{
  "n_layer": 25,
  "d_model": 224,
  "n_head": 4,
  "n_kv_head": 2,
  "head_dim": 64,
  "d_mlp": 896,
  "vocab_size": 4096,
  "activation": "swiglu",
  "norm": "rmsnorm",
  "norm_place": "pre",
  "norm_eps": 1e-06,
  "positions": "rope",
  "rope_base": 10000.0,
  "rope_fraction": 1.0,
  "qk_norm": true,
  "attn_scale": 0.125,
  "bias": "none",
  "tie_embeddings": false,
  "parallel_block": false,
  "init": "normal",
  "init_std_qkv": 0.0419,
  "init_std_o": 0.00592,
  "init_std_up": 0.0419,
  "init_std_down": 0.00592,
  "optimizer": "adamw",
  "lr": 0.00245,
  "lr_mult_o": 0.855,
  "beta1": 0.9,
  "beta2": 0.95,
  "lr_head": 0.00559,
  "warmup_steps": 354,
  "schedule": "wsd",
  "decay_fraction": 0.586,
  "decay_shape": "linear",
  "final_lr_fraction": 0.05,
  "batch_tokens": 65536,
  "seq_len": 1024,
  "doc_mask": false,
  "z_loss": 1e-05,
  "train_tokens": 445500000,
  "steps": 6798,
  "dataset": "wikipedia_en"
}
MLP neurons of a small language model. Each row is named by its layer, matrix (down: output weights) and neuron, and shows model dimensions 48-111. Each number is 128 + 32 x the weight over its row's rms, rounded and kept within 0 to 255. A neuron's up and down rows have the sign that makes its largest values positive.
After each neuron's rows, "fires before" lists the tokens most often just after its 100 highest values on Wikipedia text that the model never trained on. A number after a token or word is its count.

L3.down505 [180 127 171 152  78 181 134  83 145 115 104 151  96 128  55 108  64 157 106 123 126 151  92 133 121 186 103 183 187 157 110 148 111  65 127  89  83 118 158 180  99 143 121 160 110 183 142  60 142 143  79 133 103 131 170 123 127 146  98 155 158 113 111 163]
fires before: "por" 11, "re" 10, "ps" 9, "ern" 9, "ent" 6, "e" 6

L3.down531 [109 137 125 124 140  90 117 107 126 163 141 128 120 138  97  77 105 154 126 102 114 168 164 148 146 153 113 158  92  91 145 133 136 181  65 142 124 156 106 109 136 117 138 151 105 117 106 109 108 155 171 161 160 122  89  95  89  80 192 215 197 109 129  86]
fires before: "==" 36, "===" 9, "The" 9, "In" 7, "|" 5, "A" 5

L22.down207 [ 81 247 137 138 119 141 133 131 209  87  37 142 157 105 152 127 151 103 140  97 122 104 146 126 145 117 181 120  75 132 112 165 162 153 139 126 148 154 127 106 149 133  29 109 170 118 112 141 148 108 127 187  99 126 107 131 119 142  96 112 126 170  82 185]
fires before: "7" 13, "5" 12, "2" 11, "8" 11, "6" 9, "9" 9

L22.down695 [137 181 160 108  87 223 196  67 196  94 140 120 139  96 122  69 148  68 173  68 161 113 161 182 160 119 111 126 165 136 122 142 134 148 134 126 161 121 136 107 145 123 105  92 118 141  60 101 124 149 136 127 120 119 117 134 166 134 149 134 152 103 145 136]
fires before: "7" 19, "4" 13, "3" 13, "5" 12, "0" 11, "9" 10

L2.down410 [103 151 168 128 127 158 101 117  98 174 142  85 120 175 158 108 144 224 139 171 103 107 112 120 125 185 125 126  92 111 115 127  87 122 159 135  66 135 135  89 118 126 126 119 144  90 164 130 125 125 169 114 167  80 124 117  90 107  95 107 181 141 143 131]
fires before: "-" 47, "|" 16, "19" 4

L3.down598 [163  88 129 116 116 150 147 149  29 119 143 163 125 129  91 151 137 194 158 166 147 121 166 129 117 110 135 137 167 170  83 143 167  95 113 119 108 123 137 143 192 151 123 152 116  81  72 156 150 112 138 137 125 134 137 112 150 138 110 173 108 140 119 129]
fires before: " |" 43, " is" 16, " (" 6, " and" 4

L22.down746 [ 86 115 110 149 156 159 150 110 237  97 171 121  81 178 116  90 108  49 117  86 148 174 110 114 101 161 114 145 147 177 135 131 158 132  89 143 130 173 174 126 121 114 158 132 154 129 104 101 140 165 151 103 118 133 186  54  99 122 160 171 113 145 103 155]
fires before: " |" 38, " |\n" 15, " " 7, "ort" 4

L16.down571 [106 157 119  90 116 104 127 136   0 119 150 109 153 135 121 174 111 135  97 154 142 154 150 102 156 115 132  99 139 129 148 125 119 119 158 138 146 114 142 119 107 168 108  93 137 114 109 110 138 110 112 143 132 106 111 138 141 169  93 145 124 126 107 153]
fires before: "==" 22, "In" 8, "===" 8, "The" 6, "A" 6, "-" 6

L21.down350 [158 109 110 104 196 100 164  90  79  68 122 105 134 142 177  99 106 135 114 121 135 160 209  96 107 121 140 149  52 113 119 145  83 120 156 184  84 155 120  84  87  93 152 112 140 170  95 112 165  84 152 124 144  90 135 123 128 148 147 121 150 112  73 126]
fires before: "{" 22, " ==\n" 19, "]" 11, " ==\n\n" 11, " " 5

L22.down718 [ 72  88 166 171 102 101 139 141  36  87 106 122 148 138 127 107 135 136  92 125  25  93 160 166 121 128 109 101  89 100  98  86 116 164 133 189 159 150 164 152 126 114 136 136 127 124 134 130 132 142 134 125  95 160  96 132 135  96 164 148 119 158  65 112]
fires before: "19" 40, "20" 23, "s" 7

L21.down104 [105 114 164 119 120 109 140 191 108  74 141  91  92 133 124 105 133 121  39 123 124 175 191 140  83 211 137 118  49 136 127  97 152 156 129 147 120 214 132 135  90 123 107 124 140 173 104 154 112 147 109 106  77 147 126 154  80 156 137  56 107  65 193 104]
fires before: ";" 84

L3.down164 [142 179 121 149 144  96 135  93  90 107 125 121 123 150 108  90 110 164 150 131 123 134 146 114 143 115  90 113 154 120 169 120 100 196  97 117 143 158 148 109 144 138 123 181  88 159 101 121 131 183 109 134 143  96 141 107 136  98 144 143 182 128 107 104]
fires before: "-" 42, "|" 6, " The" 4

L18.down212 [171  84 168 113 103 148 175 136  94 148 113 118  75  83 177 146 138  81 179 179  86 144 115 179  94 120 113 153 163 175 174 106 138  91  81 101 117 121 102 196 105 100 124 164 137 116  92 203  80 122 138 116 109 119  88 143 121 120 140 165 103 133 109 150]
fires before: " |" 20, " and" 11, "an" 10, "," 7, "ani" 6, " medalist" 4

L22.down676 [110 178 109 128 144 134 172 198  56 163 125 160 115  71  99  66  96 123 187 145 154 127 120 162  50 134  81 102  96 158 155 125 169 134  95 130 135 141 163 190 129  99 111 112 135 103 106 137 122 174 146 139 136 117  55  92 104  85 141 111 169 136 217  87]
fires before: "s" 21, "es" 15, "ate" 13, "ed" 13, "ated" 5

L8.down521 [121 191 183 104 156 140 163 119  29 178 124 146 122 126  85 204 172 108 154 129 122 144 141 159 108 128 147 141 120 105 143 165 155 138  73  81 181 114 137 154 107 152 140 107 159 171 130 114 155  99 137 132  87 158 160 161 148  72  94  75 169 111 100 195]
fires before: " " 37, "|" 9, "al" 6, " in" 5, " of" 4

L8.down503 [ 62 142  78 116  60 108 102 138  70 143 138 163 128  94 171 158 120 124 112 143  70 145 121 111 141 108 129 166 113 159 117 156 126 153 132  90 187 139 134 109 138 152 172 121  97 172 119 172  95 127 169 124  76 108 129 163 111 136  67 119 111 131 131 124]
fires before: " " 31, "|" 15, "|---|---|---|---" 6, " the" 5

L22.down96 [149 159 151 103 140 136 147 124 118 175 101  97 110 130 148 184 132 119  95 163 154 147  91 110  94  68 130 152 137 113  90 115 151 156 156  67  98  79 144 143 146 116 115 114 159 129 119 118  78 193 129 102 104 134  88 192 105 154 116 172 150 125 155  95]
fires before: "'s" 17, "," 17, " and" 7, "." 7, " as" 6, " in" 5

L6.down219 [116 133 156 118 113 118  49 131  86 104 108 133  97  95 104  76 120 156 172 166 119  99  88  70 128 110  74 140  86 106 111 173 134 164 143  85 100 127  80 101 140 183  95 186  85 182 151 127 111 159 168 150 109 156  78 124 108 104 105  89 189 133 153 159]
fires before: "|" 15, "===" 10, "The" 9, "S" 9, "A" 6, "In" 5

L16.down560 [120 144 103 117  75 103 104 131   0  74 134 132 148 120 145 187 116 110  89 164 141 123 157 112 164 124 113 101 142 100  84  78 146 113 130 126 135 137 106 127 106 144 119  93 141 110 133 105 154 118 137 116 145 110 113 130 135 154 135 103 133 137 150 120]
fires before: " " 56, " $" 4

L18.down784 [111 133 102 125  95  87  62 131  58 157  92 120 138 124 105 146 101 116 110 154 113 145 152 167  97 174 128 201  60 101 100  92 145 119 110  84 105 151 135 102  78 154  99 153 160 174 191  99  92 143 117 142 140 129 116 184 132 110 115  63 124 207  97 106]
fires before: "i" 25, "en" 14, "in" 9, "ib" 4

L18.down20 [100 190 109  97 166 130 156  95  72 116 122 111 105 102  89 114  75  81 124 123 118 155 124 169 186 120 126 118 165 164 122 160 114 154 162 172 133 146  51 110  96 159 100 107 180 111 153 130 157 104 100 153 128  93 155 170 166 141  77 141 121 118 118 144]
fires before: " |" 47, ";" 9, ":" 7, "–" 5

L11.down423 [116 111  99 141 127 103 126 114  63 178 165 108 129 139 120 118  84 151 108 139  81 115 108 191 152 156 140 115 163 118 150 112 137 123 104 115 151 106 132 104 153 152  65 116  83 112  70 146 104 123 137 159 166 132 113 141 135 131 134 104  74 148  76 124]
fires before: "," 22, "." 22, ".\n\n" 8, ")" 6, " in" 5, " and" 5

L6.down552 [141  89 147 160 110 129 109 125 116 144 134 101 157 106 139 156 133 230 161  60 158 122 147 154  56 138 144 130  93 107 130 153 102 140 164  78 160 122 123 142 107 105 113  84 116 125 123 132 176 153 127 156 167 149 106  97 147 178 137 100 141 147  93 155]
fires before: " |" 28, " (" 21, ":" 7, "20" 4

L6.down744 [138 118 169 146 115 107 161 143  66 105  99 146 132 100 107 126 130 198 105 109 110 120 108 151  95 128 131 151 176 179  76  94 190 131  92 109 106 160 134 118 200 146 101 140  96 161  96 131 164  90 192 105 138 141 165 109 178 140 130 146  97 185 136 103]
fires before: " |" 74, " |\n" 15, " (" 8

L16.down34 [ 99 183 150 163 168  79 134 116 107 135 103 128 161 125 148 117 138 157 128 101 126 100 123 155 113  98 152 146  98 134 131 131  98 182  73 154 162  96 138 116 109 159  64 119 108 134 121 116 103 119 102 129 151  89 127 171 204 108 115 116 135 106 129 142]
fires before: " as" 29, " by" 9, " for" 7, " in" 7, "," 6, " of" 4

L21.down505 [ 67 121 141  83 133 144 162  93  12 122 132 115 135  98 118 114 103 143  65 145  90 195 136 115 101 163 147 126 130 139 113 165 140 127 141 138 126 132 100 117 137 157 125 182 103 158 150 176 111 121 117 184  93  35 136 149 171 105  98 159 133 161  90 112]
fires before: "==\n" 30, " ==\n" 25, " ==\n\n" 10, "==\n\n" 8, " and" 6, "′" 5

L8.down859 [118 104 145 133 150  94 130 131  40 170  87  50 168 121 199 111 188 139 166 149 139  98 111 138 193 100 148 122 142 179 194 148 109 136 105 130  92 121 163  65 137 115 134 143 115 106 114 141 113 149 155 120 122 153 137 120  99  59 114 109 187 118 128 168]
fires before: "-" 99

L2.down644 [154 101 135 143 111 159 115  85  68 113 172  72 161 144  85 157 108 160 122 129 118 171 132 132 151 165 118 150 109 164  66 169 148  91 160 123 141  98  99 117 135 103 138 159 114 140 111 136 125 113 116 138  94 140 125 150 142 113 157 111 168 117 145 129]
fires before: " |" 31, "%" 25, " |\n" 17

L3.down578 [101 174 143 175 158 127 202 118 150 121 151  73 153  81 185  97 120 148 101 116  80 156 149  47 193 117 126 155 144 159 191 127 150 137 100 135 161 118 116 153 171  60 153 169 133 109 151 117 109 155 152 156 119 101 100 102  76 143 151 157 115 151 103 193]
fires before: "." 41, "ac" 10, "le" 5, "ast" 5, "op" 4

L8.down178 [105  99 103 147 130 123 138 142 105 126 104 174 130  84 164 147 219 163 132  88  99 137 105 150 114  96 120 103 105 129 115 174 182 106 130 122 184 149 149 115 133 106 140 121 206 162 115 112  96 169  62 124 116 161  95 168 107 138 135  77 171 150 130 174]
fires before: " " 75

L6.down136 [100 156 101 134 125 132 159 121 101 129 105 158  61 134 207  82 153 134 145 117 136 125 135 137 142 121 112 132  87 149 141 163 130 160 142 189 194 178 135 103 117 122 133 135  99  70 114 111 143 164 120 116 109 104 159  85 124 107 191 102 128  78 128 152]
fires before: "-" 36, "==" 15, "|" 10

L8.down564 [143  93 171 139 115 100 140 100   5 132 150  48 137 152 165  89 139 178 182 174 130 148  96 136 121 117 124 142  96 128 114 119 134 109  92 135 101 158 129  83 137 124 109 167 128 113 151 137 107 129 149 138  86 192 144 122 120  43 134 126 172 109 113 169]
fires before: "-" 99

L22.down159 [228 179 147 132 159  88 110  91  49  77 101  85 100 128 113 133 205 124 122 113 128 192  92 131 135  62 131  97 130 102 119 123  80 146 170 139 145 101 125 143 173  86 106 116 104 154 119 148 112 193  51 140 102 152 122  95 161 110 172 135  97 100  91 103]
fires before: "," 41, " " 11, " in" 5, ":" 4

L8.down35 [156 151 143 132 102 100 140 159 171 134 115  73 152 133 137 114 127 206 106 122 163 119 101 144 118 133 106 147 115 136  93 129  94 147  81 150 106 172  97 119 112 144 128 117 135 129 141 131  88 177 187 153  63 158 142 140 140  79  96  99 195 105 138 149]
fires before: "|" 87, "|---|---|---|---|---|---|\n" 6

L16.down410 [133 156 118 124 158 113 172 148   6 143 148 119 157 170  83 130 117 130 126 120 102 119 137 160 165  92  98 105 161 149 145 158 141 132 140  78 133 139 106 115 100  52 167 128 136 109 167 114 138 143 121 144 223 132 171 152 149 144  92 126 119 115 126 113]
fires before: " " 41, " IS" 9, " ." 7

L22.down795 [135 219 166 148 146 131  86  68   0 143 171 158  95 116 110 142 140 143 111 166 180  76 156 127 155 125 113 167 157 136 134 132 140 120 107  80 150  56 113 116 107 126 188 111 140 190  83  85 161 168 147 115 144 180 134 118 152 167 124 173 172 105 159 142]
fires before: "ed" 13, "ing" 11, " of" 9, "ure" 7, "es" 6, "=" 5

L6.down528 [ 89 179 112 187 114  87 103 166 118  93 105 134 127  83 119 112  88 167 185 108 161 116  85 181 146 130 159 108 152 169  89 137 153 172 111  69 139  93 137 133 166 111 145  88 164 131 143 177 141 106 131 146 129 138 148 139 110 155  72 167 118 114 178 138]
fires before: " " 37, "e" 7, "es" 7, " in" 5, "ey" 4

L8.down680 [134 165  93 104 147 144 114 107 122 109 119 156 172 128  92 120  82 115 149 161 175 107 143 155 174 177 154 158 126 204 166 134 104 173 143 116  85 145 117 116 146 127 148  81 105 108 108  93  75 173 170 129 156 101 127  83 132 113  98 167 181  91 152 119]
fires before: "==" 30, "=" 23, "===" 11

L22.down645 [ 92 201 157 131 143 158 115 102  86 168 151  93 112 151  85 174  99 115 129 100  91  98 130 103 151 127  84  94 131 146 129 123 123  68  88 117 148  61 160 167 138 138 104  88 132 138  76 182 103 147 117 183  71  87  99 129 101  89 139 156 154 167  58 116]
fires before: " of" 29, " at" 9, " and" 7, " in" 6

L8.down393 [142 156 116 140 142 125 112 141  79 173 174 130 149  88  84  93 127 117 151 152 150 129 124 170 179 123 134 116  70 163 121 136 124 159 110 152 108 142 147  91 108 155 132 117 111 129 136 102 119 142 138 157 145 159 112 121 172 112 103 154 188 114 143 140]
fires before: "-" 37, "==" 32, "===" 8, "In" 4

L8.down668 [163 147 155 107 171 107 137 130 117 124 136 104  93  70  68  85 146 160 150 177 136 122 132 130 171 120  99 171 100 143 168 147 103 172 145 127  90 159 127  91 163 156 134 149 110 155 113 188 140 149 149 148 164 138 122  83  88 102  90 155 180 142 146 142]
fires before: "==" 23, "===" 18, "|" 15, "The" 5, "====" 4, "In" 4

L21.down590 [107 149 179 129  96 111  73  80  74 170 134 151 176 106 107 129  66  67 122 114 154 127  76 196 104 138 113 119 117  69 139 118 104 157 145 170 133  99 163 134 178 134 134 166 140 138 137 184 152 145 126 112 127 145 137 103  99 138 106 175 195  17 105 135]
fires before: "is" 25, "es" 9, "e" 9, "as" 6, "ch" 6, "ing" 5

L21.down131 [107 148 165 107 126 173 119 133  12 196 164 135 102  61 124 114 125 198 132 123 111  76 165 142 143 145 124 208 175 144 126 156 118  96 115  72 160  99 166 115 105 156 119 110 130 141 126 172 126 104 106 192 129 143 128  97 114 106 118  91 113 172  97 101]
fires before: "," 17, " of" 13, "." 10, " and" 7, " in" 6, " to" 5

L21.down127 [ 88  93  95 142 104 147 125 147 182  63 156 123 143 158 131  91 136 172  49 116 157 124 130  75 127 149 170 137 135  61 171 144  97 164  68  85 154 106 187 162 123 135 151 164  82 150 159  91 113 171 142  77  90 156  89 109 146 138 143 137 140 113 110 153]
fires before: " |" 41, " (" 12, " |\n" 4

L15.down878 [126 162 130 134 112 151 184 136   0  95 100 160 129 146 156 103 141 188 105 151 153  93 112 108 190 122  91 140  97 109 119 104  84 142 115 112 114 123 178 147  57 119 166  75  86 113 154 158 113 131 117 145 166  73 124 155 125 174 183  81 117 111 172 136]
fires before: "-" 23, "===" 11, "|" 10, "The" 7, "A" 6, "M" 5

L2.down563 [168 156 167 135 124 158 159 158   4 112 153  50 166 126 138 101 188 138 127 123  98 147 116 126  97 117 147 139 105 164 173 199 112  77 175 108 108 122 135  97  81 119 159 159 117 103  85 118 153 140 146  87  97 124 103 143 137 111 110  94  96 121 181 139]
fires before: " |" 22, "." 14, "–" 7, " (" 6, " |\n" 6, "," 4

L6.down144 [169  85 154 129 119 124 120 163  29 106 126  65 109 190 151  78 156 188 149 127 129 147 134  98 181 123 129 103 110 117 181 183 145 169 137 141 103 203 123  91 131 107 141 165 120 113 124 162 132 148 149 118 129 118 151  78 144 109 142 118 150 132 133 121]
fires before: "-" 67, " " 8, "|" 6, "14" 4

L3.down121 [ 99 119 122 118 121 115 154 110 189 158  80 156  81 130 139  68 135 135 176 156 150 119 175 143 166 132  83 139  62 127 134  90 137 143 102 158  41 142  85 105 116 134 137 117 108 122 162  84  82 207 121 164 162 104 100 120 141 131 148 157 161 114 142 125]
fires before: "|" 27, "===" 12, "The" 8, "-" 8, "S" 5, "A" 5

L2.down648 [136  98  89 161  99  97 129 127 119 140 103 118 100 136 157 160 165 243 168 122 123 119 148 144 117 117  96 114  78  98  73 127 146 115 124 148  89 164  97  82 123 185 152 111 119 129  90 100 112 189 149 183 117  82 103  94 129 177 104 123 145 144 154  88]
fires before: "|" 53, " |" 5, "===" 5, "," 4

L2.down520 [ 74 125 143 133  63 126 154 104 141 118  91  71 145 193 194 145 125 168 132 127 154  89  98 102 188 118  92  65 104  99 142 148  70 135 130 110  27 117  69  73 110 203 140 104 126  64 102 202 128 134 168  98 129 113 147 117 156 143 131 149 140 166  88  94]
fires before: "-" 22, "|" 21, " " 8, "S" 5, "19" 5

L3.down843 [100 103 126 179 118  51 148 142 121 110 177 153 140 103 102 156 124 173 128  63 163 181 178  89 146 138 109 103 111 113 164 140 102 113  34 141 107 184 110 134 119  82 110 130 121 124 134  78 119 103 175 135 138 133 132 148 111  99 134 146 174 130 158 128]
fires before: "==" 31, "The" 8, "===" 7, "G" 5, "|" 5, "r" 5

L2.down876 [114 132 152 150 161  93  87  96   0 143  73 101 156 131 174 130 165 119 112  91 144 128 130 137 178 139 120 127 107 115 117 120 153  57  89 115 143 146 148 119 144 136 141 137 106 121 103 131 136 120  97 145 152 179 151  90 119  98 129  67 165 144 167 113]
fires before: " " 48, "ice" 7, " of" 4

L21.down228 [ 76 158 142 107 123  91  87 112  79 120 141 132 129 108 157 145 182  95 122  92 102 175 105 104  76  74 147 117 107 138  65 120 129  97 178 171 184 136  95 113 136 110  68 124 125 184  37  77  91 129 109 131 114 175 172 157 160 196 149 121 116 141  88 153]
fires before: " " 33, " the" 13, " a" 7

L15.down862 [155 184  75  78 128  81 178  72  43  88 125 136 149 170  53 109 132 134 122 137 171 123 116 132 170 143 157 165 121 127 149 166 132 141 144  89  93 105 110 154 142 119 102 124 177 174 114 137 112 126  73 102  62 174 142 153 141 111 120 143 215 127 170  98]
fires before: "ed" 39, "ing" 10, " the" 7, "es" 4

L16.down96 [133 171 131  77 169 145 117 112  99  80 125 127 123 145 117  83 121 122 114 105 100  84 123 106 117 171  83  80 139  99  79 130 137  94 154  87 105 145  89  96 131 146 123 134 112 181 109  98 105 126  68 152 141 170  90 142 127 130  51 122 167 107  75  88]
fires before: " |" 27, ";" 10, "ago" 6, " |\n" 4, "ware" 4

L6.down285 [137 178 130 140 162 105 173 160 122  99 134 129 114 128 132 124  96 150 147 218 131 113 139 161 126 139 112 136 107 140 118 127 122 174 132 118  89 144 106 100 146 143 133 111 118 115 148 125 119 152 155 104 193  60 133 107  72 101 180 148 209 135 105 121]
fires before: "=" 30, "==" 14, "===" 14, "W" 4

L22.down804 [109 242 147 108 127 102 166  54   0 153 146 123 139 114 153 118  74 132 130 152 146 145 144 152 120 119 122  96 176  97 121  68  93  89 124 127 154 152 179 141 111 134 140 128 151 165 147 164 114 130 140 112 201  87 107 171 175 144 103  80 161 133 182 152]
fires before: " " 40, " was" 11, " is" 9

L16.down720 [140 145 120 132  83 106 141 151   0 144 119  59 146 153 130 149 121 192 127 144 141 129 116 129 137 149 132 113 130 128 115 105  98 154 127 132 158 143 154 187  98 110 151 179  80 153 137 128 113 110 125 128 110 160 124 148 129 234  54 143  89 117 127 113]
fires before: " " 52, " to" 7, " —" 5, " ." 4

L8.down352 [103 178 130 164 143 116 143  96  19 124 131 147 136  93 112 114 108 147 151 138 109 168 127 118 160 125 114  96 139 123 150  85 136 149  94  91 107 103 172 150  80 202 111  61 108  84 143 108 121 137 127  73 172 111 120 155 187 157 139 153 123 124 152  57]
fires before: "==" 28, "===" 9, "The" 8, "In" 7, "A" 5

L8.down202 [147 186 136 163  93 133 120 152  88 171 124 158  97 135  96 166  95 141 135 103 119 130  96  97 120 146 122 128 130 146 129 144 167 150  98 142 153 174 124 130 152 130 120 133 112 126 122 104  95  94 181 123 119 150 117  85 110 174  76  67 142 188 112 195]
fires before: "0" 18, "1" 14, " the" 13, "2" 10, " " 4

L8.down687 [170 138 139 138  99 115 148 151  73 117 105  45 138 136 146 117 129 204 122 138 178 142 105 142 134 122 108 128 124 140 141 117 121 143  72 160 104 167  89 132 125 116 138 133 154 116 115 142  83 182 182 138  80 156 150 107 135  74 132 107 194 122 142 139]
fires before: "|" 100

L16.down811 [ 90 127 136  95 102 118  88 134   0 130 121 147 140 110 144 148 113 115 133 138 137 136 132 109 146 139 129  97 145 111 104 125 146 116 109 118 105 151 162 120 120 131 118 120 129 116 134 146 142 111 163 160 141 127 112 124 122 169 124 116 112 131 118 137]
fires before: "==" 24, "A" 11, "===" 9, "The" 6, "In" 5, "S" 5

L21.down221 [139 128 134 146 143 125 168  83 105 148  75 111 125 109  91 121 119 104 133  71  52  91 110 127 114 160  83 141 177 100 101  99 110 125  89 155 124  43 156  96 175 118 129 144 192  93 140 155 112 111 107 113  92 104 168  98 188 126  94 160 162 163 140 175]
fires before: "en" 54, "ens" 8, "es" 5

L2.down28 [139  89 143  82 104 153 132 152   0 139 157 161 122 120 108 154 126 161 180 169 142 158 133 127 136 124 147 137 171 185  99 142 182 111 117 126  82 136 107 116 182 148 113 176 102  98  94 136 151 119 149 132 139 135 128 104 128 120 120 122 111 144 120 110]
fires before: " |" 48, " |\n" 7, " and" 6, " is" 6, " (" 4

L3.down144 [103 166 125 123 116  88 141  89  51 146 115 144 103 178  81 140 111 159 151 136 121 108  80 140 113  99 111 105  90  93 148 184 157 134 185 135 133  56 101 164 107 139 154 124 144 130  74  67  78 147 142 147 129 126 112 159  99 128 136 156 254 174 133 123]
fires before: "ed" 31, "s" 18, "ing" 12, "ined" 7, " for" 6, "," 5

L21.down688 [127 245  98 106  92 172 140 119  95 101 124 116 141 102 123 119 175 148 144  58 110 156 134 116  96  98 147 144 173 117 103 139 126  74 123 126 146 116 113 127 183 186 107 172 147 117 132 116 116  62 161 157 143 200  90  85 131 173 176  99 152  87  69 130]
fires before: " |" 23, "0" 11, "1" 10, "5" 7, "4" 7, "2" 7

L22.down334 [ 89 183 137 146 114 177  64  80  92 113 114 159 155 141 103 131 199 139  79 154 190 128 147 118 113 162 103  47 139  92  98  82  64 114 135 160 107  91 153 176  73 136 166 166 138 170 119 159  96 110 162 113 153 107  93  59 112 158 117 140 143 176 107 160]
fires before: " a" 26, " is" 26, " (" 22, " an" 11, " was" 4

L8.down66 [117 189 131 169 109 103 183 114   0  92 125 134 173 123  96 121 146 138 121 127 188 173  95 125 147 116  96 120 112 163 141 137 158 136 142 169  83 131  97 119 183 107 151 117 112 170 147 149 121 101 138 142 114 143 139 163 107 148 135 131 159 120 157 130]
fires before: " " 40, " D" 8, " Christian" 4, " in" 4

L6.down311 [165 150 128 148 114 143 172 118  35  83 125  65 112 143 182 106 147 191 138 154 179 147 124 133 141  85 138 129 161 158 132  84 128 134 117 153  87 205  73 112 149 123 133 188 120  92 148 177 113 154 131 148  87 162 159  82 120  56 102 118 164 111 152 154]
fires before: "|" 68, "-" 30

L2.down634 [148  97 126 146 120 150  98  92  96 107 175  83 173 141  72 150 118 155 123 128 112 161 118 118 140 142 117 159 127 162  86 170 139  92 181 120 139  95 115 116 141 115 136 168 113 143 111 124 135 123 114 129 105 148 123 152 158 101 147 107 161 111 149 140]
fires before: " |" 32, "%" 21, " |\n" 13, " (" 5, "." 4

L15.down140 [108 148  95 109  93 134 119 143   0  96 106 123 149 104 106 161 121 140 129 140 152 116 155 125 154 123 110  95 144 107 144 143 161 142 111 118 151 129 168 126  82 132 130  85 111 102 128 149 137 139 142 172 152 123 117 161 147 162  93 126 125 179 157 102]
fires before: "==" 24, "A" 10, "===" 9, "In" 7, "-" 6, "The" 6

L21.down649 [107  78 137 137  78 114 148  84  74 136 131 107 101 104 135 146  97 135  88  83  83 129 132  62 150 155 129 128 139 105 124 114  89 184 157 122 143 148 155 169 136 111 106 181 146 160 140  94 131 137 111 155 106 165 137 102  95 135 155 148 147  59 141 120]
fires before: "3" 17, "2" 14, "16" 9, "17" 7, "20" 5, "21" 5

L22.down319 [121 192 121 141 117  81 196 147  39 169 107 126  91 108 160 133 117 151 108 122 111 192  84 148 121 134  98 133 132 150 174 110 186 108  89 124 132 203 121 159 152 116 155 135 154 171 114 135  81 124 165 121  69  61 111 118 103 127 170 113 125 163 173 181]
fires before: "." 81

L8.down369 [157 133 186 167 126 178 107 101 120 124 121 122 181 105 174 144 119 106 125 105 130  96 140 133  83 137  68 130 146 135 131 126 127 111 141 156 147 100 128 106  85 157 134  66 126  96 120 101 205 145  86 110 153 137 111 104  96  89  64  92 135 100 128 135]
fires before: " (" 26, " |" 25, ":" 5

L2.down531 [ 97 131 135 113 109 142 127 121 143 174  77 152 104 134 177 130 136 170 153 140 141  67 103 102 151  85  76  92  84 136  78 124 133 134 119 113  90 110  75  88 133 141 156 127 119 104 127 153 112 157 107 155  95  68  98 127 131 170 110 102 100 102 127 134]
fires before: "|" 30, "The" 6, "S" 6, "===" 6, "19" 5, "-" 5

L2.down570 [101 145 142 144 128 120 139 102  73 133 109 117  53 167 182 101 111 151 126 133 134 155 124 110 149 105 151 162 117 128 114 139  82 148 141 132 143 148 138  79 134 113 166 124 131 124 127 126 142 179 142 118 155 115 177 105 120 125 144 110 156 119 106 166]
fires before: "-" 44, "|" 6, " The" 4

L6.down605 [163  51 155 152 163 140 134  90 166 142 139 126  84  95 110  87  84 142 102 127 131  90 152 167 150 109 132 119 173 103  66  92 109 162 114  93 138 110 153 131 104  69 122 158 137 155 142  97  98 176 139 147 144 111 142  99 122  94 103 106 103 114 101  42]
fires before: "por" 11, "ill" 9, "ps" 9, "v" 8, "re" 7, "ration" 6

L15.down679 [103 112  79 124  90 139  90 153   0 130 137 145 133 108 125 177  94 110 130 125 123 112 142  62 137 125 136 128 135 122 132 110 132 122 140 102 130 125 125  89 110 150 114 120 132  86 116 126 138 120 149 146 151 143 125 137 133 191 130 117 109 162 137 120]
fires before: " " 22, "==" 16, "===" 6, "A" 5, "The" 5

L22.down684 [ 90 146 104 168 111 178 113 115  84 104  88  96 111 158 155 138 153 153  90 101  83 159 143 115 114 107 128 113 155 126  84 112  73  68  83 119 159 100 168  48 154 111 105  59 151 180 150 175 134 103 139  93 192 144  77  94 154 211 152  91 135 155 126 108]
fires before: " |" 84, ":" 6

L8.down125 [117  65 154 112  84 157 173 138   0 127 139 112 128 111  79 136 125 155 140 175 138 106 126 108 118 113 108 119 111 144 183 168 157 169 126 159 110 137 131  84 125  93 140 113 116 139  90 129  76 107 127 116  95 167 151 104  72 123 140 109 142 148 128 128]
fires before: "|" 22, "-" 17, "ed" 5, "ing" 5, "ul" 5